{
  "norm_eps": 1e-05,
  "qk_norm": false,
  "init_std_qkv": 0.0434,
  "init_std_o": 0.0,
  "beta1": 0.93,
  "lr_head": 0.00852,
  "doc_mask": true,
  "train_tokens": 861900000
}
MLP neurons of a small language model. Each row is named by its layer, matrix (gate and up: input weights) and neuron, and shows model dimensions 16-111. Each number is 128 + 32 x the weight over its row's rms, rounded and kept within 0 to 255. Numbers have three digits each. A neuron's up and down rows have the sign that makes its largest values positive.
A block is one neuron, or neurons of one layer that tend to fire together. After each block is what it responds to, as a language model described it from the Wikipedia text at the highest values.

L5.gate1078:089180166115079111161141104119173139096074117217171099124123126115071155094133119139137168136099075150088109103082081138108163076160120180120141134152131117160156117100109191173182091148187163105111123141124151069128092122177080069104142089190137088094122117131088144213128112150124175131
L5.up1078:096155138105198081122129175185168158150102159133158104132123082142120168136165173086098158176080144125060123112098150088115148116186085108134158102067169057169109139080096160119097142159118091156158155130165138113118146172061127070120196032146140087098068103148166103176106093174128139076
Description: First capital-letter piece of a word split into subword tokens, usually opening a paragraph after a heading or line break, e.g. R(inne), Col(ombia), Be(sides).

L11.gate76:120172144151130109051123110098080130196112114146122164147141123111117129132168207175138117100081073130109186081182162133121116115167142131133179191133136195143078106104165137111140105126165164153169150077123104126116163070133139220124157166084104207159168137099142104114136166154143130076
L11.up76:110171130126146122084092065117140158119162161161120086072101095114145108092165174060160132143128108114163121165164167114164162058148165103138143113146183122119122142092160106082122110052166088109143121089063116112124104108076094123102137092158111123102124115114147120167122121140097072117
L11.gate226:112063110139137138140119168139101099188137119106146110188123152093194136138111119128191142094130172122161062133132129112204076136157129115093105116099094198123114112056138195138181112146120161077159140143183115150173092127126139155121152117065145074121133112094147125122129122102128130092
L11.up226:135130143128067086156110082088160117099165114146096190166125142107165165156132115184125124082128105117111124097101172096131099114058179083086162078151099121132096149104086163126115150158178185141115196175114118151182080128103071090111171134155143080162177171143097154131174142082120143102
L11.gate600:154137116205096057116140107152182120140080142100119120125085158151113163159147153101088175099137132125065149141174073129128096122126113128117129085100125118167110105164046161100126144105112090069129176135173158149164129150134183088075124179140122058103164197104112096097124179101140127133
L11.up600:134119141108175111150057121131085169184135163096188134071118103076161110164119167125156128101168140098122170153103157112151110086125136132157158145119142184115124146102150112169078159125086120114105083089082087093168104122157136139096161075118145046208146130189120128133132152095146076178
L11.gate799:108131166156109055146136117118094116088164083089113152165090128105107122158089156101142087173112064146142108100138088042067113116127178140149136134088114079069120160097125110130088124135115147211091109113151146086144149152143136102150133084072108087157178094163150133052061124142148172115
L11.up799:186135132122175101128145157154118075084165165112106205115079172202099089139104138067163111112155109115152134111138069079136176102175124091133175072086113097127136100132133147120106133142136139169126125086205162101188087120095079125214089124120105148188168093140124184092117161131143075129
L11.gate1032:118074147117090064143098111123137137100143112137131168158126135099066106150135120129176092135160078081134101170079193150207143137070058140134117105160110188093106147112103133096141141090105098147135162150072179095128169148115131173172104138115102041102133087119160163120118081175129114104
L11.up1032:083191130102128142062145129160198147074155102163119099148073134141111114115136155116118136194122114119122121147200055156121146130133093185081140139088079161160153176154133193067153178138111145148160100090136116138139095130119127135121165133115132136089157154095137157169149087115126138144
L11.gate1057:169125055067114144112082089170157159126136058127124165122121147159130123088121090160141052107091102113131089180136145172109142133058119103131073114133155162222172145123123156125142098136144123121138092136175089158101157198048144189140143098104119159168141152082142124138148144118135148154
L11.up1057:132156143165088179203179152170146154142100130070161177142120153091125098151148153111120085185144155100136134130125142089075133123134165107120120103106092120145153117099100167169154113131123113166151181097111082126078127145130160114221105143129150166131107143068145140103142128184142103111
L11.gate1151:082111100113161092117160191157051127148134087098122111143161112119119122109134117086177157136182146133122121110164094092089124160130118132166119135115134074110110157121137121115106105129157073099163182097057142097112147142145130127056121137047154097111108166072135108140127138164133145100
L11.up1151:165123120104123046170097171149103102181131094149093194085127131060154113100143153157110115074163116108087074134171125143130120146132189142122112114112169066122095135103134145107132126102148120097135116150172059152127125173134141095102119124136149079071170140127129083137152111137125083068
L11.gate1352:106104130133132087151101080136075099140111144089092131123102116117107169146141145110056127112108098128119146073172110084097124149133106138139138117137073110046115117111180137138129087147135147104139211124151098161170094099125164106150125056142077087110142149156163121108120163068093164105
L11.up1352:116173139174103094101147143209161140137184149142108171098164148126116197145054113085124106157088107137143127082187168145113122136127119145090119113102138141085125124095065131066129156125176138145130176136104099153149101100108073113136147138114100096112133119070104080123142121080122114097
Description: First subword piece of a word split into several tokens, mostly given names and surnames in lists and tables (Jo|han, J|immy, Ste|cher, Z|iegfeld), plus occasional common words (term|ination, Char|acters).

L11.gate277:158123124125128173140100131068146129149131170084127068177104106120077071128108169158100133150080166148115176137111192148090084114174131177097107095142128148046104158169177144136125116168204134119092169081068135108148094158144145150089149056142045105135094191142190109170130116104063125137
L11.up277:100099116115110107128178148133113087128155123071201134082157102070150091127116185175077171137144159119162134150109162127167065113122082118107163122149108163105072100086155156128135059144084147133201104094151120156123150164113135137107156128131219117144134120094112127139063214120179140136
L11.gate630:095119088116124089119178190133154178103092146157175073086092096115153082105082108107105150129168094160130122113139137118134078166142118121127151127134080132130148169126145129071107129169105148053136141099183157114154191131177194146117135118202115104128205098119161146159140141114149106156
L11.up630:142063135121162174115131145163111114095138132120133108123092100112084103137139132128043129122110123103134166138129123141163164095131144160124103123066167175167155095130097104132085088129118114093047078123171115170190122153147113167119154108063119148139117057070116186169142156140164112134
L11.gate1086:103085136111133132107115129110103149123151141133138119110083191209095118116119122109142136114161069145108084109124153133097149130154090128149112076186127143145078145143104087086117123168045186123083113146172124162154125133153156146126199089109115158168107079193142161134117176090144116146
L11.up1086:095146123210135137134153172154154151154107156138105088109120083071096131173115102135096148133064144132107127116141122168159085178096159090114103134095108100112092093145087169117142100155121232148152145100101151111129155099076113123118080112143164136128110113148109102122115067125115128108
L11.gate1137:148186096159150223146148091112154105146139146128151114126156165149108106109150147147093143165137106150122136170131160094135145089102128093125087084167137162040090090121099121121099102087135116069069182120127112083113054138119145192122150164095153139090148131140145143104107021131129114094
L11.up1137:146108155108114110136141135087145156109116141073140127165144117062121070090136078118099148136134141106106116125141169108096124136070131104080090128132143070155081136131092124115063150180160136154121099110082127167068157177122123190121132092158059081156133122112135099131176147132131108155
L11.gate1148:113149156118154133147142131121128177122134080115167141100128115097163133128122099168139110120042103169147210127149127164064113105130154121161090141115101123132120106095087121201099140136117124082141137091136195168109146167133087096102118086101111146083140071150122168110158154113091146144
L11.up1148:186143136099153107139138115105089103181113126143189130080134107068103128126150165085133123138185163161106093158094106172050052126115163158098084101153109094112106131121132140093112149163143157111135086101102134221146134115148143144187136074151141138085107183129086168108115115111162184150
L11.gate1179:111080142158176101164134113075096093155142175146125111076061110113165080147107142149124105148112158118145118130165171176142110111129083138167125156126057094103117107126182118099138073128166155172164157133067089164154100149102127106061093110121131109089034078084124158153089175108085079193
L11.up1179:144096182094145144102139158089121091140133139122175098016141193094129093137111096132138157130164137187091107119114123155107090118128111112056121117087097139074131120124187089150039158180085134127179112163144088110166118070157106158103133157160111107136150151104114172085125104122113128120
L11.gate1388:111103103092117123132105147133123088086111130113160113090089081100090115142119093075110122167137146110126129164136133055119132102128125157101106127185084077189143124131117130134130122146116032096082174118117178113089090141101120129134136126164137134119141117072102088151144064132209106095
L11.up1388:167131145122108148132099145154089150099130197079121139130092124178102128110130193099177087124094125113074147086170181138085158095178123109105194175102110146112156123126138134075132145105170137111102126167145119134153111129085150159126137091102117142133120064119110157124068133173162144162
L11.gate1467:132111180132192227196147137147120160114119145133114123145151129093137130151085129102157143130136146105104155091187137140097130078111126139127098163142070113152144170132166138154060123165113124081107138166120088124134127180115131175093103105072143172126075156184112151143144120156125107101
L11.up1467:125148147074111174109223138096069158134124155141104128115141147167119130088116157123056102154151178079173145123134111141118111163141094133154121144142149096150130102087143114170149190130064108128135134098125065162101146137135092166134130082095129100142129130172122124138056083108130172163
Description: Fires on the first part of a full date, the month name or day number, in prose or release-info tables, as in released on June, born August 9, On 22 September.

L3.gate288:103140116130131190121164061137135124191120154107133103191173123139121156071142156137173081107105127116147113103103065138104128174141152144155123182107076117128116131186173186111153125148127157082105142139164145052135121158104153136106160194108127105082102119115123131099130155162118127091
L3.up288:106139147100129113114176147132104130196149098197151117083116126157143144106106185105136157145127090131154083094086143126097136143147087187116091119117142152114090120153146128163097120062069082134137157097132153131161113166157045148133160172071145124079161111146147137101128087140090119136
L3.gate487:111116126131126141095112131138120133143156087200189107077127111071098142141138129147192063087136102151105128071091105135140163094088152180094141151155124121165181158134145164162107161125144130115153175171157136126200161105116135101137123126138104158106118115126178141157156117082107054140
L3.up487:091107130176059132129170087117158163130074119148192188116169150116142136136082131142175139110085133124143173062078127121156152127125194149137174191113126154137148123146183197152153148156116085214110111164132126119190171110087113164101125106130129159106135184110201134131136088179108108126
L3.gate768:098111129166119132133166113082138158098079114089180113121144116089154141139091076103086176105211171177160106119085126113142121121096127133127132155155168176113138151130091131159101153104081122121184113128095152092170118127145142134182127132104127177136173125160145108146143139102120060142
L3.up768:052097133118127139093100156071116156121123170179166100096154079103165135129139141149084163135118110075129167097112125134129144080158155063114138170124144140115108147076146107172094140165165094132106171127185106100173123162102133109107046158121118128108203101145145159157092182074114073139
L3.gate769:107127108106110158099134100148160095194161086091112131111131095088158114177133167141140149159145101156072121098130103096116143118114152116136139153068108120136150147140165136161101089161093117152067187069115187100114094085154103100112112141061138161123114106113143078118141168122136087155
L3.up769:181060132132101118143087130122139139065111089134107120120115098116142124114149086133177166038109127090149074152129231171140113100076122164067172071126149097105141150101176105159155134125087140086153179180104127096142104118161141091148169106134116162097069115153158096146079096135078091136
L3.gate885:173108130108185105109124147164042150167171137170180133074150128096157138126112085100170150111147054098125168097061140151096133130131078116119169117064146079162089130099132121145115132159149133130146139110121132094137123147141103070148128081171143149199131122129136084120133140102082113150
L3.up885:133133114114186070167135145129184128098139102153158103110128157095105155117069165144119091104161097159102090074098085132133162125135112169095149149058113131163140147103122127152144122121081156185147142171122145111129158123127137101161129119117118118092141103151143079145134116085114123141
L3.gate1011:170129124124138147125134173222132071111129120130132155084127127161146136139102109116158094087130066127137123104041121129124140066113106128110154117131085122177105113113111093154147135075158104111120147066163166053144176077152123166172115079114156104135118125134160124170173128158118151131
L3.up1011:113114110157167128123155141174120135139083126113135103136157117168153236147179144095123135106115117116155090142125119131175171131148134129139120143090094148191136087137129160162106095124168064152125173124140117096128122121103108130145080142123139178144157185111139094182135087093156123139
L3.gate1391:105175123170125126135137143208094156157187105085129146142145087126151151147104097093138118179099094153086137154081047173099144090156122189159155173130137082180136115176137166145143072115132113119108103095113208107144104193137114138105160148126107067133104147109141125128048144144118091065
L3.up1391:127140130162148118125187093117155166175153130175091174101135110086113146113041154140156117022152182160104115159145109127162142222092047108109079120139091140105063106129115151086122082165139130149172089173094115138136136124121171149147090132093123114099145103109208139158186045098116116134
L3.gate1498:147148162154130090109124052106144133094140144125213163141134102147168143094131125120138111136093122145083174158037135075155144138094108154060209140129109142115143112141049141157144182166144048145141111102123084093156120130135121085103127142212158178137103113125169108129137163184129084135
L3.up1498:116135154109106147076134158120157097141162109132124139055148104130098117121134105146103125097120090111169092103117106110104130103192135118116142179139075117106118133115183093075166099122088066121118153144114169097176075160181118116157132094147113066055104143096103071168170093145124117089
Description: First token or fragment of a word right after a paragraph break, heading, quote mark or parenthesis, often capitalized A/An (e.g. "An" in-the-canal, "A"hmed, "S"napper).

L3.gate152:086139123099137087140092140147169107116127102131127159119109081128186111117126136116106130136127133075098096120077150099109119097094150199112097100132094167150101197131100144159137115136138180089132125097139119137132135082097195135153193072128146135134048091157101080105131045138118142055
L3.up152:134102092112145112170104148174175127111131188145096144092123152156125094068113117121136090125120051142078147153100181103111126140158141156142101052104115184132150170175128182108139172114140170086162166088151069118151105110136165079136134168094162057190069044131130066108161166072117140134
L3.gate180:128174124137066167104110160141146088147137131163153041136122130141150089123146206125188104133118112128096176120095178145164169151131069144157058094086138068142135087134123133198170101154145047114146146127144106142145151135104162155121146169095136132095156155147170121151081129130116115159
L3.up180:110131163157107128115093127146173089129107115185194092121096134110192132156117098150140123121146155140097125171089178126171193173102083137156069143107125102163107132126104143165150113116135129138105129084209091153116055151178127154105170170139167140128113136127158156099101121091093128133
L3.gate261:143082161123064114103096132168155111150084173118117107133099146129165120154117119172100147130132117170096093130133103138151133091119137114133112175179161140172109132131163102128129133145140139122114109084101097126167143114084105127121138083135180154070138106076089146084141151129090114135
L3.up261:129167119150122103139032167145121144142156121140109131172193119108181150123165128137137094170097157146103141161132130091103103131100121141146135099096141060098169160169132116114131085137164125121123069140110153156127102119071216135066164093110173144075119083134119135080030109155105124098
L3.gate287:118126147156145150083163167176119137150059111077129085064112185127122157071114142102076119131088079111075091154197179132114158142121186128055172162155132120160126107154139093126127143103147133132112047111099082189155106097177031097094148123175153107148095142148150087108120137146124095182
L3.up287:115142085118166113129169130136103147156117163124133110088133141134109135090159152178093125105079071077158194129109113156097138178159081120075142160174122132165131203099139119171157121068161153078174106161154099171086153148149111114166162165213126111149114124110141119090159115050124160115
L3.gate577:154129129076193175112096151137152050066141142135154082124131152183161149132118087136105084132144124159129070081122142123137175067128121108129097124143167102123089156100114140142133166143136106123106136077118158124177132117064133120100188139145119049086076146161117164102098195091141122135
L3.up577:110096103146140173103081157106155160129125189132101126105152130151145107147148133181143108130128146093163099087164109059145121102152081072090105097193077179126132136136101114123105134167110156126142157138127137070119156127117123112092086079139134109171240082088102117166122139154095130215
L3.gate1041:123110113091158199181072148124130168130154102141083135113083085097113145135133145150132163096109100174176148139152082148127128162101140112171131116097123154129159163076160118090178086124115109103093171137128150126087163145161178163118155093135144104123142167140183098125092048133121092161
L3.up1041:064123082101109170154095119135095121080127108155142180088111110093100193121115110104126139078105132120150113168141103162158131140184171161119137171092133153124111105140117159139154180126064154129107118167088153151173146143185147133168122114158131084156126178111143103141095107124107089103
L3.gate1270:196118164151126113131080138124198159135143080121086058066084149156149119119150090162139141125097178126093128074111113093128152078130121200124116063098128129128095140125127169165143194148149136140101075112119109085153103170096100136105189157129105139116109092111122132126086102096130082115
L3.up1270:144117137142077072152167127190124163119106092143156100113170165122092070124123063177189128106126179172103157120139113145132128094074201170096109043138123090162141066080109191124140115215102159123123135097109118081121119144118105165138176173093090124125141110104106163149117136153134123066
L3.gate1398:097123131158141165159219115159147131084152089123089150119090136099129126085063166179180120107120170227112129097168115111153130093133133104217118129155110161226146174135155157096084082128128132103110152106090136100133123118146153128150171154056087119107118102175110104117177117144141141094
L3.up1398:076131147166146135191173151195124114141146162107115083128084064135136130184065224161119155124114123180139109122093093148170105136097126107180077125121094206129186203143110136121102104080102109105134137193095134119128174049134139135159152076092115174101139145086129127134153147150141147174
Description: Standalone two- or three-digit numbers, often table cells after a pipe or day-of-month in dates (24, 21 October, 200 laps); sometimes word pieces like Ju-ly.

L5.gate586:135083133124117118124116153216108116137189148116143056113042098152139120129138092157111131127100184138088194190130173160160225118107105126114085133085091151185104121114136104141094128106157107045149159123153133149156108130130104178083150070112128140129084121122171150112076135126138170171
L5.up586:158151145164080078129115155088088183193132133124083127144042121153123093104123063139121110152087163151130128204149139155110144058163112090132118111115159086054146111127104147143126134086150119152113223156125159171117174142172137124084093124108089186090104099089080103153052097149147125110
Description: Month names, often split into pieces (Apr|il, Ju|ly, Mar|ch), after on, in or a colon in dates, e.g. "on April 6, 2022"; weaker on media words like episode, documentary, book, film.

L11.gate75:135145137094150178071063219123121096150208164122129127122126064112083125154123152192160064177083168101161116107133133079122123123152141165081181106099170078150104060130146079163133110150086109122152147127089150143177124147075151169134120118140135124128150118107069099133158158078154153086
L11.up75:047161141065146123130126105095138141132141165139113139145097098129159112086135078101161094193127118145123136122108170116149048104133128157110115140200123154145124184120142157105145091191151163112170163182151101166138068122192152147186126104124151110112087110069098164109053143171123111148
L11.gate239:157143123153006199152120120146178121123122106172132143078186122106098098139109115092182091179163117121110156133134187183126103140105131089105213114138168164154065157189069111091120136090112129103150127149164190143084115085136126104160107181150109040187087151153135074160125110149093121118
L11.up239:123089126122091194148155146114098111154054114125100124086100129145203112138158093157179159118112106135138113140111141123113118142150095120126155137191086179154144113124154092153052143183109097163162084148105148202140103122132159107121183108138147146106146144105070169105124121113110094104
L11.gate291:067135122137122101128168163146129104096161177136106121150165108152176069083100143081166113182120170126117085144148135106153113103125128136097158139174100136152123078088109113087182163147161112139045096130120121086110208127119191150128080090115076146077172103128083122144130148093106117161
L11.up291:131104127167165067072125189141127076110103134100099092061128149124156087066097084167124127181123112160143131129151074133100117097163138122207161120184139140137151094120166117077141140142082150133105169078094135111134170136108165087151120141102114133117137095138088179157110118180117100080
L11.gate606:165157136101114049155132142133183176115142122078156140146141142101156149158134126088096162148118145153142103131141118129114100147141166136158088135105152093171108103138103112136114160150104135033154083132093157134158118083124141136117101161143120083199153169176154102105155099118153171116
L11.up606:137148127108137149082076081085115196147135104086195058101114185161094147135168137156183120086150116062159130148092081104116081139126132104112185098216169131115104159126104141129093154162119136153141159108156110149118126170177152130153094113098125110110129166116192131115097166082113096139
L11.gate725:094198110084101139141095096157168156130101127108117167199111056135120125128094143137166166184154165103128060115093143133108137124133111143120103054122148054080123088117202138142200111085098195155113137141178136117129134132165122108191160132097111118131124146071106112066154071141140100112
L11.up725:144170130162130163129165164099148112131129121129150159118107142141139111097157071131118108144085107157175126143181104124120126126157192100113078055167106145106150083071106116116126124186128125135105062124069143098064137130143157112109130154117088156116132155144133095179143171137093154107
L11.gate1334:128170134162125141174100142152112108182085121154164135149148110142160068154114106131159127132185169180078095173190141195132168096177145142143096125128114135111123175182131136145103167113141145085080147090155150098141121130086171160103144115095134071178194137121162162102130138168110107100
L11.up1334:124136170116151168096152174132180133102142163128178162175100093135140149192107160139124081131142126115173099118113073190107145164181204141086129139158095121098123149084125122149151126147094095177160102167154127053145119098161106151113131129117117076178113147122145110099135160140167118109
L11.gate1379:168121142089162181083161165095084147140143095134137137107127056182117163114069045105125128170175096079182147129093106098069170120089142093113100133143088115113123106090141110099090134102105067118146087083181160117122156134074158107159084151116144090123122104084107148136155084147116082128
L11.up1379:157116076157147174098191107092112112150128093130122147137135141113128162159116101186146109154157143114074122164061150120117186117120136178166134123074118151072183109084200126143091098138107089147103213119195187130094174103087139110110127127155104097103186044127110170154186153163126110187
L11.gate1381:177073141088059138143182129171148134149165157081130105126106157161138081137125181172159131144130080078146145150188107108127119067153113146191111075183150118141162150110128148164133159078074085072156123068113095119071174172137147100098072126123087123133168141104125141155100186154135098108
L11.up1381:143170146093125137150163192037110135133141166072130124100113112140160139099162160174111138103085157123166108146136114147207127076148163163066171153157140113126112130086098076136157133121106129160208180109131107150152156122136138086096150072128092127179090118154170112121157126141150158094
Description: Auxiliary or copular verb right after a sentence's subject in biographical or encyclopedic prose, such as He was born, Rinne is the son, It has been recorded.

L5.gate1533:113147178085158150047191118152192095145119114129124117097119112085054109133102126091113177098160130103131171135191120089070162099145125180071128142208124137118159077093147108110195130122121117174079130162187082112132114124172137164141102104130118189134180091141138106108061144137179116162
L5.up1533:118122101113121120115131147147202140150104143133160046176097131117096113204149145109098115123198098153055155162185138076145125100186108148086169147082098092089107103131093111196140150128113155133121139155153126124133093117130139110142108117115147122130100172107057158177125121098120116111
Description: Two groups: forms of "be" after a subject (was, were, are) and "=" in headings, plus mid-word fragments like Voivodes-hip, Rec-oll-ections, sover-e-ign.